{
  "num_hidden_layers": 21,
  "hidden_size": 256,
  "num_attention_heads": 4,
  "num_key_value_heads": 4,
  "head_dim": 64,
  "intermediate_size": 704,
  "vocab_size": 526,
  "hidden_act": "reglu",
  "norm": "layernorm",
  "norm_place": "pre",
  "norm_eps": 1e-05,
  "positions": "rope",
  "rope_theta": 10000.0,
  "rope_fraction": 0.5,
  "qk_norm": false,
  "attn_scale": 0.125,
  "bias": "none",
  "tie_word_embeddings": true,
  "parallel_block": true,
  "init": "trunc",
  "init_std_qkv": 0.036,
  "init_std_o": 0.036,
  "init_std_up": 0.036,
  "init_std_down": 0.0217,
  "optimizer": "laprop",
  "learning_rate": 0.00109,
  "beta1": 0.9,
  "beta2": 0.99,
  "weight_decay": 0.11,
  "lr_head": 0.00585,
  "max_grad_norm": 0.5,
  "warmup_steps": 539,
  "schedule": "wsd",
  "decay_fraction": 0.449,
  "decay_shape": "sqrt",
  "final_lr_fraction": 0.0,
  "batch_tokens": 32768,
  "max_seq_len": 512,
  "doc_mask": false,
  "z_loss": 0.0001,
  "train_tokens": 437000000,
  "max_steps": 13337,
  "dataset": "wikipedia_en"
}
MLP neurons of a small language model. Each row is named by its layer, matrix (gate and up: input weights) and neuron, and shows model dimensions 128-255. Each number is 128 + 24 x the weight over its row's rms, rounded and kept within 0 to 255. Numbers have three digits each. A neuron's up and down rows have the sign that makes its largest values positive.
A block is one neuron, or neurons of one layer that tend to fire together. Before each block is what it responds to, as a language model described it from the Wikipedia text at the highest values.

Description: Mid-word completion pieces
L6.gate65:140126135089144136122156105108113162141143165137130083149112099098132096185109107113144114103085159148156133120125147131127113149135089135148085141082091106149143158126103151105162132105109168125110143128123123121107182130119101189079141109097142097146123124120119112133126148151120125126120104114092172136109163140115130130108111085160144148140125107073134109122111137202110152131126
L6.up65:145116116116133113147129125113118130150111145139155144119109148105110137165151130150112117133130156122154128188114112141120161109125134139164134114119135119111135153114126143107122134137097111114118116160137129101134129150105133133130088105140181109112090096145138134108145150160147085126094095107130083119165081130165158189132113122152109132130135117126122117123136095095091171135115
L6.gate301:162129111149182137123148123128085118133159064163095152146144136119099100144100151151091151105082142148136120110094109097137115135146155152114095146075157124151126113115155136145156125106143142141114142160150141139122133127173126167114115128095164133149150115121116105176145111191122128109077124150131157093111089132154099154124136119123176106166113104128124120113127084114137150121098
L6.up301:149124101135114191113107104146125138136152159149112130190072153151128106119152171123086141132115150086120132097138114131110133141139126136076094118127143136171119138164102126110142128046117128109093088106125108111184144116155140118120088149150105114112103123092128127164153143128138117163131107106152146180151149137097122142131170056130107150129096127133105151108087137141095125102146
L6.gate629:159111125108138089118137111101114149076160106109145114147114093101126141130099131111152076122131151115159128144135136138071087114137122104140144125125126097151134128194123141130140160155200113119111133116146108139118154151108153147126102180116123139126113149088130127104108121100134149135130107095123174111120148156168131127121152103178145107144093143091140093135108117091186169140121
L6.up629:106091171090126144137160090154096113150114126119159121142124124134137102109164107140147130118114150121168147134137177111115124150113116094109106134163144153157094099108126129135136131068127140083077160138123114100096120141145081165142147119140156146076157139087136136144130172140099139136140121135130096156131101159129104134085122110135168137102112078109167130100110120123133152136128
L6.gate659:122162184106125121082128082127110117154095119131104155136132132113136142171157172139099164150138167069125090122098165148125120126165077106100120139110121087113114135140156166091099109130145121155099133164147116111119154104118161144104126101135142118121123138136130135094160176141131124108132098110104144103107112102129108174118103110115173115114130111097140087158128094137115122132093
L6.up659:122142115072098121106111123126101133124140136143128126140159152118153134121083132116133178094095120094127156147132186143124166105160151118175112152114115171157157120103111125145096089096132116112131165126143156140085151099130150142149100115090108142154097137103128142132097116106121126120148125145106153111142104111091140123096134151156141172108152136136062118086135117123124156116166

Description: Mid-word completion pieces
L6.gate329:123106183124103163120130103138132129135120123130114168119147079131131087108106126156101121153091070136123135122135157119142137104156134138119125110120152144114179155093106118186111104187142144190154084101125142117134149133146135138128163095142134136137130155094174100129142142098139137139075084122143139131128128154100149162137138196088106116124147177135129128141133169129147148134116
L6.up329:121120129124111113156140124131137137114150149135126131108123132141106124116109145144126078107146099152108147114144120088123092120100128102070118112126156133127125122108116113113083095148111177132130062150091133112098112132114118101144110126119143177130126161137124135087123141145169139108153133121133140144146057154111117152112111143136121122144149130049142124111163104195104157127128
L6.gate473:146108143114133086109099085134128151145119121139143136108090139107118124187132110169117156143124110134121143160151098083145155092127128120143100180133084133135096110172128113135136121093114111091127098136152071111108155103086108124127114102142117135112184145127155104160176117134139139121086106146121112150127168136119147141132106111158131111139131149119092120107111161120094170125067
L6.up473:140188120145143141132130104175156143111125096140113183116146114160127160124106130118157132093131117097094144168115092121101073092144132140121153134155115107138126112149128136113148144180119120120124138143123201135128146123121156082108124112123171150097125098146117113089131123161112178137137134121172136116117062142159134156116083158168117108118108143124146121135161115113124139122133
L6.gate538:122178137097139145139108132127110101161097136126107121096128109145156130153115143106121138131099118101124155138134145114084139115164167117146095151076180134134132160108162136105131128136115133131161105118106133111135104144113125106124126079102114135106146078150095121103154144158144156189099127130126152110092131119117181207121118166132143116123172104162115177141105096151126119171089
L6.up538:123114160123096121135128116154134116110084135161097112110102136123101145108155118156136191094151120138117102132111144094123164144097111113126128124117114146142106118141123119106153140134127110152173116133115178120161140146121125090112169136127155143151171120153085139127147146094153128139117110125178134118098126153133139106056119106152127160147127155120085140115132125153157136133108
L6.gate592:125151159127121145128115087134137157144116140080104117105146075131133103187178151156140153097115141097146174148107146082085108166123088131111141123138161117134126132159111142168175099115123146119134107138105172086112128139141080151148123133102150145133131094124153134186136091199136137121162107136132148109104099159130063141116081124148188103148106099134124127129160118125147138144098
L6.up592:133108154125142136174096121143112153121124080125120120117113153138143153145093121169133142132135120129150098117132107173115133154143146109143107081113132110158109126149141135116185122163119126125158100104117113150129167154130144115107076113136133153147123113124150123147142138122130141122140129109076142161168124153098163159103122111116162144121127093144105154127124093185168102121113

Description: Word-completing suffix pieces
L12.gate71:144121113103126144166104118193147136116106129120080101094182120121136136130174142159112139098123142142111106128104116100129137123147148138166130126121120106146081156125125166121137101114136113142147113124120106095147121109141140131103099105080121120135110096153168102146125157092136163094109076113154117126126124203119077108124122099147145078113101133123120175140128138116137095131145
L12.up71:114124087111112126138103138123139154149106138110144120115145137122068121126152132116138115118154183197148128126130102150136168122109124125099112143132094088127106147131124094184123144134152137109136164139146112152155121134156117143142121076125068098134150109141108111150132107162167137137137091042092116143137153172164126156168108089170123112129112126128152124144117108115114155104117
L12.gate184:067099140151145135087116151122074125110146085157128113111121121108109150165126154121123098088128122129078143162133127128106096120142185151149131172085118110128127167144160172107150113146154158117116134133107121125131136137128104149117148151091157147164124133118098103088148120103161121187175155149141148135110134095115133124118112149110138146140112131121136167164100115127185106148128
L12.up184:134120137130109136135107128097067139120160117121146107119124089164118114151134151150099124147169153111119154159110121108125130132115138138139097130139092155127103131144109085105138169101178111085103147108118139176102151119110100103119129189135111120152104130108105141147086113096139133148082116128097107156146136155098155124133129151124148118109151144130108132137128040147149143171138
L12.gate221:143153107104114158131115095123131148151161101127145089114158157125112133127134125130140114132142131111113113113137122124126115151137113105161140133084121139169135103143128143091132125141139149111087099157132124142127152114067102117177129073139125119131095152151157109163172177101111139145147100137160089103103137110135147115117145115137152131108107158113164079158125150146127181146077
L12.up221:134086137147091169110149142114135134118131157140141135120137136132116134150136116165170141144137119116125152140103095130130149160137122164116060118123128106106108159172135139149101139145162079092165108147080116158132186106081142100160124066165168164110140094122147121088093137130143122101105188106130117131155145140102180136154173120124151153131151079130087138127101153114180096116132
L12.gate230:110086134099140142142097139139101123161151117126142058133147106111134149164129123174110114110107089144144119151114074096129147110116129117140129122137132167113152149121102124112144143139122161130133106131118133137138152140115124153115124139102128130166137154158147119152149144148121126107131097122141125096099104160131074123144138120124121166134141118149152112128101101142137140129159
L12.up230:137090114119085148154152122153141136162137091105126091108114139128103145152113156158110111154172109133126100137096152121116144091138096141154132117146114108112108164154145133129162121123143128116172129141165076122102092083132103105108115125119164084123145108159090134114134154154111119161089091146127085144100143146068149139145107118173128115151099155196098149159099157105154109165115
L12.gate248:140125139161144104114150128142112149136134090109073095170084181122133110158158123166123133071132164134105171168121099117097107150128129137121130143141082115139094145169123163137101146143161153102139142112145112143084134158155108126091132091144139095147122132137099142134131126131108133164142126144110100112102097133154181089131111114218179077123128091149117131130095087137144134114128
L12.up248:152115120138100145113150110160126181068098120143108136136123133140126148115137107172158154156116160148149098158144153164131117157115136155113176145144172127104103157130120097124132134155102136160139134117160145140103091118126167159129189092108118089101103090120166120101119134108103105144133151134162136119119124151114169090098094127121110092109122090157144122148104081110163117112102
L12.gate253:121118108072136136141121103096156099101063098105091130143130157114172143152123122128127145100153075088150141144129114109087111134110173117127074133150088116148123142148110154140118107135113103112102146142137114124163100113164110136133169164146136090102153099100153118135140103118123137109116101128095110121110121151143156140070170151130136107156152159135147118126113137116125121151112
L12.up253:151124105151082137140148129134145152101112108134126111130130121121141118130118103126160089097115107156123101115085153105114182143127140165127096150156076102100098138095094118169141141133144140113144102145118129145135164102137135146129156108140097093112141124123186142125105113138155135140096147122110144160134153130151146118116162138149142126156124107133145131158135116140123138117098
L12.gate314:098143107100134137145116186173115162124132157140146118098115125121156154151118100160112064078135148160113081155100077113073131142130116168168124142165088141119121147159130137143144154115124114124152136067123153136137075087128118153069141127115145133151111132122152122113158118125108093130140133105205144136166089131141114112127169158154153121129133128125141138105119136146141118178160
L12.up314:116104102099139154172140115133128107120160097128139103136146109162107131139086133191122108129147098120144135158113131125113142094123109103124115098139152112158163150120180137093150142105152093111114135138150176085143106107153122104151097120087101106159170126138118113158087126129130152107128130126135182169092098135102127134162126133140180170168172163122133131107090117191136161144122
L12.gate334:132144132083130124128110159136133138112128072080108162138090118125101170142130123157083114093126121138191128088105118122110119157083099105150129127157143137143144143159095143122130175171198149085129131076170171136142115115125171108098090108095139109124146138128127123132088114123111134109143118142164154146089115141102144079149122157121139113134090121126135099132103132132153116095123
L12.up334:126122148087089102161143088111120100132113123070130115163136118089147166095160165103101129102161092120124161123124151114164099141129129111126141120157150148131114090133135125094188148155138103107129124100143110116183153123164142119177114131101135129099145114105166131122085125086143108148129105108129136139160081133128088115137126134137137143113137119146129130146130065119119107147128
L12.gate383:154121139114143163141125138143123165094135096108104115112138131117077125125130119130168175112105090117110123138154118088122110157107155151156174141130139121150125101081124128130145148115194183076135129104128197138115144094127133153128096165105158120115111121121172147104111173110183142131132148098132102161123137142117127100143118100185121117152068110172111146163123112113162122118114
L12.up383:120136175188172111137183076153126173142163092103119099125150137121099112108131092139110117128130124160118118137115078144139128152087143162063132127140114114149143131129147109097130104151143118108134155124136186177119121118083109115135114150106107155131096147084124131114131153100128130159113184138109094123131097096135180131137118150140086141136160159144097130082128132133140139111121
L12.gate427:148142148082118138101101091125145118153110115136085098114073139139118156161101096154096148125116091113104157154127129128133103092093146129127103116072111090135164141127131092090156140105143140094133109135153129137108156104148109161088117103164133127140152136155147134174124169158140161103135109121118144159098185114111175145127154147157115095159127139174099134108101104096148136126101
L12.up427:179147141165145110141123121150095118108104129103115066144124076118117113149121131091132115141148116120146125151118138132118120084153116131109147172136121144150125075101138132168154157152091117105154158131124122121101159104125125135130141144136134103096103189158149129157102118135081092140119114134114133126138120142094147133147121085094146104147157109136109120126091112116121155146133
L12.gate463:081147105117108091145066080150117148125119102117162159124152146135102152121139118116134109122095066123113101112107125159123101136099126094146189117144150145126132162168117116161141096157143134134128118097132150179149108108119133151099087111116181119127125098083138128153090142112162105123076125132160122063120096128162138117136168123154097148149113175106178101107110140124106157122136
L12.up463:141116148140177092156138151136154152129163153141115093126108110137122137095149137118101110108155131091095127128131128145096136123128146110123093113082099133121121081146139073124144150126109152096152129154138169143099116121121117154148076098088064089123160159130147130110126191142146163146108104108144161131113113123146130143128144114098110088108132147091161122165132143152106101170136
L12.gate489:142155126098158120071152123126075103119114139117096113105135131114135060104144108100155142117137118121143146134120114120092128122109140150126146125159100123106110144093124128120117124149130148098136135088183166100128162149148133172082125155093116124163166121175176104112100107119192147126138101137127129137161153142147090124131136119150107123106128127117120074140072122074141135133093
L12.up489:101112151123118147141107047111137118110129151101149077134108113115118122113106134151154117152154106111096155141136136163135138155110138158179105119175149147146094131139122154081106125151097157095109134067115118126151152158119082094124120152115180119102118159138156112163087140153166137153127126155147150144156078127103127145112139150142118125100152140109146102131140141125130122141103
L12.gate517:084124142092103110148141126161137110133132145124098159105120093087128107124146131139123103128146093112131124122102097124089128130073128114155119155163113151119139159171120139129107190161148102066110143140168188115131158141153145137136155111135143114114123130163134097093066123120172138118132113137142097133122121101157115137144150105165119150188108129137140142140119130144120143151147
L12.up517:113114105145155106089139133138184114138163191071129150142105118121141149147131076160115133170100137138113142141165142112138124112121122076151127157148151164182137072161110086140108154164114136102120164138135129130127113163148128141128119097150148140126085114141174104120171092125102100129109105149119132192134088085081128137140133123122147135150126084109131082113161131130151127106148
L12.gate549:133108122160124138105099153178131154118115112131121140090131119146139138137131082070152088073141136099129159127156127089080088150121127118124155173152119140148110106134161124124138135160128148134109116170145136135153135127070167170117141108110172147109117150179126150089106164124115170158134122088198172117175133124144155130147145104169124115144134114141096110123115141109151121151102
L12.up549:101100127125164141141142149129128123158081125086095114105124130159129112101149127108129146140139150111119159128163107085111120159134158130165128110162104130180110109149124090135126115133134152089124109148100143113105151129112155105125134109119168134128142112134091167126144112132107149129124148086128130125137134108133190090169100158106120084161147168131120143092153132140131131154126
L12.gate598:117141134140151087136106146155109168142134137184088130148136110154186059132150137124120108131117140119130138124121125085123151132132143144127116177118134111120105080106099122134100167124158144100096132176146123104121132133145138157070143151124136073128144172109135134120135170165124157174152132120142116100086077139162141142138173134172093121151103162126119127104151134108131144161072
L12.up598:131126125119086153161138117165120103107152124111128079116149124124164150180113124128113164151174152132177133153136082151136144111110109108137136147186153141136142150147138099136164129117116112141102108169134119184184152124097169126161105108121135104105093118095088147111107149132121122122102138133130172149156093107124132116140124060115134153094059134096136131072125130121154120127141
L12.gate659:131108100155156157143133094126096185118107093092115080113126129146125102132112119129147122089120099158122142139125098087140167126150151140131125154122109124121118168179151147085110136124137125113125112132206129141113134126145145154102108155127085080149108115188125095132141121134114139139099086116172120180108164122110109118130153126189111147150146131131118152136097115144186112153120
L12.up659:155096097158084133109116123117140112118129093119153106107106133138108136130104125126171112085112116133164156140146122106135082110108147135126146105140109177122126149119127118109143177151132131106108147175143110139123172121138120129119151103163150115120126156166168120145119158141106107134153138138139164121116155136107176127115150117135129077093100096112143117150139131132113093129094

Description: Word-final suffix pieces
L12.gate21:123123147098131131113090135148115092106123118165133120131103099118105097153171133166156125116109086137145139133130160082111095110095123139149133095092134105160127140150131138126118196145163075114107074110143141102109115117161118145103127151148127123120149160143172095084105177151112139162131104128137145143152093108132151099121104092135111137123123123126130097123145113098176100181116
L12.up21:110150157188169107126154156161110159124066137135158103153091102103138089143114133154151121142113109137101125142106135126121121086117170140138121156136110144115151162162139126109106132127131153127115107139105120096090113088107153137124137157171143072151152129097129131146131114173111123140136088090112139159131120140109156098141130085157139105159184151136151157120155129124114106120108
L12.gate23:133121121110141111166097106155123115183151167121074110090142118100102123142105129152091163125084154100129093137105112157133082126124110109131118120155068129142110116161130118126134162131146155140138134143135069086101112141146100150128133107113085084133162141117126099158176106126097109127152122123140153157110131171140104116130132123139127149163109142101149157132145114137118118125121
L12.up23:091115100107118126118145125117148116166162190104067133093125115116139146122113181100124153127088137137146129131084143143138116140137085127122097117141090137181147115108130131097123124106159144119117111141126188127110113115133104105108106140139140089104136120094112136137082164125172129125132110113092171097148149148109080114102188105128139141121171128105110163137121118142176142162176
L12.gate28:103124114118125177120114120133131119092107102108112127083179113120153135159159177148073132094135134110113132115085100089160127158144121114141108128107101145139166117146126130113178120137139096067115082117163188173143122113111163116133130160134127160106167071111147144097182131169114143155101127111145146120143125129127137114109126127110113106125121088159143174136129082119144156113148
L12.up28:099138108103090154146135095135113109118139146141136150107152106112168123179137099098123062120179151132123130180135135125138091091138148126137113139131178151143150161114114121129112153085118095121129120110100158144171101132144106103140105187148132120142102114134120131106149102097130127080151159113142141152127118126078103122074154113099102117110144108092113117138113143162082133102152
L12.gate33:142117084128103138111080121123077126116118089139075097122126101087155138124074129140147190131155130170121141099138133116133144122099127106163137095129114116062173161132138103134126128110143159104153119113136164091123111113138103175114121125129062136153124177150130116111137124168136130164126121134135145117172141131147154112120136051153128125158142129133167131138110111144120117147142
L12.up33:146145121143137149143124171157131146133147122083147155127098175131146111148093141153109135150098095148137157135098155091114080108103093096147100170085129171094070135157089104071148144146142155123129110140119139125092113119152133152106103128143125109163145116124105100146125164126130117127148139075125102158112114105152097095156112146101110121128154151095168138120134116160137145150128
L12.gate141:101107130109155087126151105179124155119126176129098088117109111145140093137125133115110110126101153116123155159123106083140135118114127123156119136112100132098108083116113117117136113135167120120178100115124135123142129079128127135099167149110085083110134181143113128120139135126145099127125118160109159147079129139136124150110188092119123138115145156097186118114117125091133156141117
L12.up141:164136132106149126125136176149153152163130164152127121094067091146127128147128141165124121100106130104094120141121105182110149124141101150115113133129147146146162164165128129150077126133142102115174117130163127162150111119094116109086093153118099146107124127112128102107129172128128124124112107135145128120167133118129126149157134116109119118125116150104139175114170138150136141185137
L12.gate167:123126164118157091142131111133166146146135132094104106143088103121109156093145099137092123076106150152116142142134155126155114110128156136162108118104150108115097175161073105120119142152120163123154098150131165107092147100153160117133131135123172136140122113144151103106164158104128112141099101128130121132057116081152160085119108138147110129153123144121120177135114168109115142104138
L12.up167:155154147114143094116126143133144104161151125114084120139130097094097096128099126102191147118096115107085159113099120107107109148125148124138125079107154122133099096125135127151142106153122156107142181137155110174118121093094150152152149136161131102131151114128128135094107147126147058127113201157089141113124186156146122158122167135123123108149140108145165109139124115128132107105119
L12.gate178:145140141099102135094117114117096101122109093152168118119139140079129171134105142125157194112124137127099145122135100152139143136149183138082103158100102138147109138092107109167133154144115118137149145150121108110101207142110119159123105117066117134147125126144139106088132133135183117129099124157112094136139124102191112111118107159146153126147089135131121152149147144120164164188135
L12.up178:138093111131127168161131096069162171113139168107108173132106109136109172100167089152173117141115165156103115095115130158168107159085115131125079084178161119157086088117154097145164171130132132150124125106152166126119153132110155127140103106147164092169126116164121152165140142144160125091120128121134149128105125098146122084124118160158112101140141157155109154126168110115108136112140
L12.gate268:096144175084154133111133180131118119186143168154112099111168150106147106169149133112113151083144103098129089123096127102153118127136127096145131144150119148151183157115158086153107110164145152116134136116101108158114148116145133126122157124137111089140113160186147125116130135113149095112134129148140109137144118156152141132092116134145140139099140105152145089119142124118113127158131
L12.up268:116132150143147129131117143108118071152122142169098137132106117144153145112149130079146154123108115132130146144125130097173144147169128147128069183102108155143118117121142095104141110109101117149109094133183151165124177125100132171141087094090120127106098118122107166135127125134101174109087094099091158124163130137116140115119154101129157134113116130113100086172125099098188096129151
L12.gate422:107095120094164155107117136109118111149131159144111137084102121134134123126148084084098120126106073128094144142082130141149085178104159089168122118125157140122138177123108113134164087130133156153184095126141165141136174128126136132157155121127135073139138112136171113132137114126155135147124137089107141153147126114141083117107083142160112144126090125129115138115088132110155114152094
L12.up422:168131085127152147162123112098112141153070145125160119110113117139136075124139101133118103121119151125079103122107166118165124109120154112114089092109136138132132116136149119116126108135125128124114146145126124140110124139095116121149132140119148116146125114112125132122159176120177136173142114099126147129148156130141145181111113174154173100130127144133116159130123074093155100155069
L12.gate424:136145139151137133127081105073119099132132117135088149149157085105143106129121168130127135114118120134108130156086122113132079075147131129122127139142139132143132152104134124149185164124114114161120092108186135102125171119093118134152092126124109138175112164119154132090141142142139128170095150109113170155136149123137143166117128125156075101173119167130111144139109120101105104143158
L12.up424:122140181145144139109140111116125115145104116124118117125135080135107120093094156135141140139105118169119168143113142137109146124150141127160140191170149139152106130107128101158110147167103112099122120081165160141114137117113093130187077157119124121131128159192085166063116115124162093145142103163188175123127086107079100142092116119182113148117108149130134151127111126128119123121124
L12.gate429:101149101143142148162119124160146088121141131138110132155144126111157122174174105121167133136098121118129163115096117116138117118136114135121113100078094122138140143146108114130107154158157161147077155145133118092081117152176117111130087150146157128145162174156106112131117139165127122115166141101128114126129204166141135116109120117194167110153092136123138132115115098115114131120081
L12.up429:133151105114171138117075159145117114076104109117099159145153100150142085106111122141123157137122110123117154106171152142141145132094107165129138100137124156108161114094114108136116134150124112152125119135174125116155176101150156157122129144103113128139157128127108123094136152161120143146166119092131111149129148112113080122145123122104125166145104109108151154131103113131129142123102
L12.gate437:117123100128117145143100103100125126168094095137124091104172094101128144121146129144135096106124177122122102093071141102158138096132119119120126150127133133126170106085135115169138127127104103102115133127129186121114121103152116170126106103118112181145114138130137099152093149138136101122090098157126145092103133111132121125090098154136097156157138129089109114141146172120156153110135
L12.up437:120109122113125112159140081141149109145154150135144163148138111120109126118105126128154139143100117144158117133132161119092141076149117125130058151131139117102116105127125121117105136121145145110125132141133175136141146143128086138127115154086128146074097108153147107166106121167166138121127091068154128163125141153154108147106095124133104119143145118124083130104108105121088116146134
L12.gate482:089130113131088153107105161090107107148148119152132161138151132105120171134156178121157187106116141104124196140117148099127113118104138111105133120134150134104121173146106132162147158157143102120120118156105140096135183112108122135119133133122135130147074147161112097104123096093144116133163127150083135119117097140158107121117152138157126154144067085168155150146142121119162183133104
L12.up482:098098135129153101178129135169142139136096205110141116079143158153110122108141104105138122104175092131125105134143118154137143151115089131138144130124135112154085169092136090125113080125131111131126137133109097113106110109091136120135154142112158124113121119122151111148153113133112162105181128096123110136129110149122137161132086123223144115120145092135132175110123089104149111116167
L12.gate541:111115154104118111116113133154129095152072128084079138134168110121135100175130105150083127115120092125116173128086126134157136116125121142119146154119098155149132167110176106098111135078148123123131055162127089120152113114088112149124129114106136118141130136159119098125118134168116129151139118111156093124100104135132130164139091111133131094176115154105155178102121088148135123217113
L12.up541:090104105139135158133165128131117124137133137121091143106173108115167142141177128145103103152136119132124132184100162176128152132119149165117118106106147135125099106145117108109138066124137098157106113160135119117136133129106126089145147151094078102105107118125155101108111125126151078145086127143131131094099104103110137086106155135145111096159138135101099133111163118110125126120192
L12.gate568:127121119110065115124129136139114101171139187121089133127120136092102135164122141132081123117116129121076124107139182103136089100098134124114062144107136137141133133138150153137129116107133131120122104139137115111114147100151159177140084088125147056107101121098108121137168128120153145162135111098120097153140147133174108095108163108182118094152144133120134138135110132138146149147137
L12.up568:149127124151113130122066161135104139153123110113106125066138144113134148116116145109160133123140112135112131123154156064189115152135141154100118109104101142131155128120146108099139131090153121128153129172123124145136145139155137133137087121139082107111107154191137126102150123141165084125152127085181121178147110152136119115101166124121127116091125110127138110108109112144128121129149
L12.gate702:119116097095140136108099128104092156117134111109057081115119072144115125081129140129131128126137108129125138133135124124118150107090129112196110129105128150115109096169114146127146139135111102103179157106163149137092171097136150139115126098151109133147136153175123077116106160115089140166125166135107133115083158109166156097159135149107186145140141109114126149152113111162125130149174
L12.up702:163107146131092159100141116126136143157138131098110172107131133111141090081101167104127106115098138145115150137133149191115115122118163150156109094105131107161116158104159138169170148147128120146173105122124143092119157136111141070116128100146107097145121170119125145159130123159095101151152119110123155107149162164153157124133148148138112165132113098133108158180133127103126116189166

Description: Mid-word verb completions
L3.gate508:146133081140129112104139067128110106106157077133124127084150145145146120119110103082167114162150138110117139151123152139077100181148116174099116114130119117139121123122143174138162188135144126117144079136114141143145160167114139135120131120117147133070131085160140125105147130127137071109142140137110125122149108116143111094115124151111146153123110128172131141117113105118137138155072
L3.up508:131169128132071106085107109170139168157131116094131119097090119162130125123113116102139130135160105116112134145110161114125097179144148111091097148140139134090133146143153083122148159116128099110146113151124086129170156160114149148129128162112084196158114146118101134174117109128135093089135120122195167101087132102139117123139135116119117163104125143133126160139097144140135121137122

Description: Word-final suffix pieces
L3.gate549:138096134175118111145131110118128109149109078114134067115117103088142141136104093123151129090124075169146147136130160108139158165106167119164101149137130121127131146117150122110112150122135126131099154133180150143102121094122119127138152168110150175167121155095142132149113128130138136109122109133165124140154160111098156149107105102111097131132147152116116105148088141146137104119077
L3.up549:138103121148124129099093059129122169137102110162084090134133108098145150142116119097139115138117135134154129158164179177125093104118126117117120156148165099131097111170124093112088151160113139095103145097108143147093120126163131123153142119123146138128117129111099118170142108159164140118119121151082165143113142113113125126109136136128093096125124156150100107110129158131178134163099